Weights of a small transformer language model.
Training: a variant of Muon for these matrices, 4239 steps.
MLP neurons of a small language model. Each row is named by its layer, matrix (up: input weights) and neuron, and shows model dimensions 512-607. Each number is 500 + 50 x the weight over its row's rms, rounded and kept within 0 to 999. Numbers have three digits each.
A block is one neuron, or neurons of one layer that tend to fire together. After each block is what it responds to, as a language model described it from the Wikipedia text at the highest values.

L2.up1677:547554504594436587443533571501514527497509527479469485398486494512522474469480540560524506512456442534529511525498492500543433527463547389507496552541500582460459521489473445448580532510540443555417526363481580413505497476474410527617472439401520504508542580519507564464511503410484480490
L2.up1940:435399562448483515474531513467478495537489415405531483478510473515587438502500508480531546567603511459485583515487473496514433516516360441494504612490394437535472506445494521473501513541570470561535583430426611412497596481426504533470538508522432495555548540502492471431442366599486488389
L2.up2155:425395451582552555606451458526472482485457461511490476528483482535476571464547487557510530538579440554524577479389456488501541545472487496463540482554474506520513494504448467601516418503480467686404578473438503503510463466475488445555560466466509494575432590509503467500516488538466544511
L2.up2302:511430503465493516487489493505519457495439492579510564470470454535550582518514504578544454513612596519570560567442463544498550451457502503435680572463473425419448459475472432534577491500493475542455537491377528525490456485454520430430415487587511462442490523449490463545580450413389485428
The word "as" in every use, as in "as well as", "as a senior", "redesignated as", "as of 2020", "as it limits"; also "As" starting surnames, and sometimes "became" or "into".

L5.up16:518519488525452495531525527451511584475458524579533491529468530535424569524439481474491538544378426549432522552560479598560456508493447565425505494472511630537590466531456540416453520499542477555456538482540453493550506617512528523515529485451569503469520462495495537532566472474496407500
L5.up529:414519586556543456561486513508479530498433477447492514489472534459584427520535442544511458511509494468487418497461511481491426476468510485545442301489473547491415391491445483565516508525477568514485448475483546539525394466551495511540510510503431498460533516419433526373522447563521521555
L5.up748:542518418511543458474483515564453481491465469535593538510387449561478469446533500584491529487555389586515470489427421484433509491650537476501488432552488475481483463514471459429509530455474438527443470488486493557473451492543453526509512510433547563441552512524483428512501464579420541562
L5.up787:464446551572493479446475431484549503406489530457555481448534516429492534495474529461475474452457441494529481602478456624526467577466491615531450383500568489490465530544384393558564456526498398477408491483470490527511517524505515596495530527418518531483479622422468442473572563473533540523
L5.up1430:459487456534437504561459627446414465457536450384541551515507568428543495486621483438538458504447510478469517441516492554450566547348429518544514458506512460432583570526577440402532546524500558454463488421627490495547480467424489570509449636506469546451499466411505541524545437548437481490
L5.up1894:528484470434524455615451506457546592512556484550480482401439517501505528498525491414436466507529537513436555482535578502479402545383446504479426491434522585609508498584463501459503421537439552456606484547510538455546488498524449514545503486546480418521518574611514498517388459395536408426
L5.up2344:507507517530506499369415471437457505440557524516450522495476502396548507514443493563513447551469447559457546470492555529479563480508478565549441533526484535451527482507475458460527465504536495544484544521503480496613557492611475552514440682417487486493565487453427463553495560459498440464
L5.up2600:550473546554470543491526510512501523445585516520460530496467499504451555509474457425460417531521516394439565583394431406494493508466434494498448490347472570476479437517523496501482562470477553444446504498518447454502510468537532540521517502497486479520528370480572555436592491455487473489
Words in biographical text that describe a person's role, profession or affiliation, such as sociologist after a nationality, or at and from before a university.

L4.up1591:544518412450464418392479569530425529531591521431506510430477399504502487433563573509507532452441412554509506492476447599556541490543431494606519565457441470563530469518494497487537465563551496470483467471500509468479476533333557480471427492444519456469453400543446535552539529607433436458
L4.up2090:544487508515427492470500494542520455522638437399436570503550423520466537500511539609580576517461496491510504521536502562559504533417512473585469491487483519514453562518511606524510541584590528451485577422492509456517460474592589462583522441524535557514510477492520523521532582571516482582
Abstract nouns, verbs and adjectives of effect, cause or judgment after a copula or article in explanatory prose, such as detrimental, threat, due.

L5.up647:544449479510469493524511569642533486443472447490496496595381518413508421478472554508457473474569501408474469420489542455516507405481554369618478477464557506531451430504380556571420484482530422520493450470399463407516505456483453554550528471487500544464537457520572560403421473496540570523
L5.up900:442488579490554511589465512407463547383580452463437460522499462545443573534443496476406483543444522520483477507428573535508542580450472349569387504493472458517537453490457578557579495539588513522517522526476541430542485566406560482459488485397490440508486514472507476456392492506521471468
L5.up1028:420485405489475423537388445459497500521616536535504497429542569449508540479462492489478564518320464586406494469514510546604498482461484475562487466553457500387563545446450550531546538495535444460473506514560580515580398428472551471499461384569459416498482569413544452428502524501609550514
L5.up1036:532502562478510481505432525571471532479484548515513556524433567544532483486561463556535540422487477561514435555538450563472438457430405414447463487479569500449511434552492601527548522605519566480498520553464496487563486381461624516480587504503573528627528541540479454522502460535511403455
L5.up1279:507437457502480451568510532511559434444615473516546437500469626579465448514558449482514466542537517646554485555574480548589559555485396368468502526426474551489426560547485567509493533465524532509517471460538566502507561444508510554610538603453529466499464446522404469573412610479461528521
L5.up1473:463471517476520588403462456435460442473557507555516596535493437588419549511456526513490530503546509453546481479593468551564453391421529448477437556478504530526470469456497515510444494520484497553519512434454508574466449426472459498520565480503488405499582462533410465471520519495607498529
L5.up2373:510482461456482560477547564460430451499536509404533428445476453453514473465508540598523450474538505525567474464542579508573545402456496497624495472486533543432481417518516479446468508436557519359542506498557507443538522590452493459514649452526447475503502568484526499539501473456505457543
L5.up2542:574463564521529453609479437509491423487491493403505592527431485585448474507457555495525486514472484505499511483538541587572487429548571470539390556494483524466509540627415586476562507561536524487476462462435471456474472447487542546523559509451482496471521549550453486429573538554529534478
Nouns, adjectives and connectives that need a following of/to/for phrase, such as Institute (of), Centre (for), due (to), part (of), precursor (to).

L2.up604:463490371489409451511391407477545366506547532443435455495492588512467477502484496481496505487526439529453464542445548514469508519471625469497570438548595530510527523622478578461558456476513523499519542468463464489456447534544449540500505540522433444436361516396493513521527542476563494471
L2.up658:519568446470549436587484426569546404532500495506556529462502551470522501494570423487481528541482465552543492511473470394430566513456534532554477463571481509554430494482485491539495502524462513499514505484421494396464451499510476479492486563502522488483412546533458544505552548408522635468
L2.up2075:537505473503527534472569388597548497487573540548523537611557399556434576446632442496473511482490504549463480429474553557524566434455589489564523479592529486459470547615412487478497582430580522600528570418525465527480555416506468554530539451464477507594451512423442405566449462450514491516
L2.up2088:495519565493499525527504430442532517492522560473559608486526520485432492468496531531525489474498486447425550614458465531604577473462555537542543516565511518452476522617422416439477568465508530465493559499475504526429482475505456573521518612534479519551395368547440428528536591561492529538
Head nouns naming a person's occupation or role, often after "was a/an [nationality]" in biographies, such as scientist, engineer, player, member.

L4.up94:408525523551500401517448377587506491539540504505469549522523506575467450450403517481557599507553477560482485530537466536418409439435502466554526536443497518429559488583439576608542548455516587566452478477430518498512470523553530525446470525521565564484452396488526580571531597455549523428
L4.up1411:507555587582556434521448432528533562517582465406456572494505495542526548476443494460541570483528564464440428490529481465579486510409536529550526455451499641403476457542458487483542511556488633571585566460459505473521480489538501508477516594435567530545487464552521496547507546441525506467
Articles, adjectives and head nouns naming a role or status in predicates like "made it a", "served as an", "is the": target, leader, important, guard.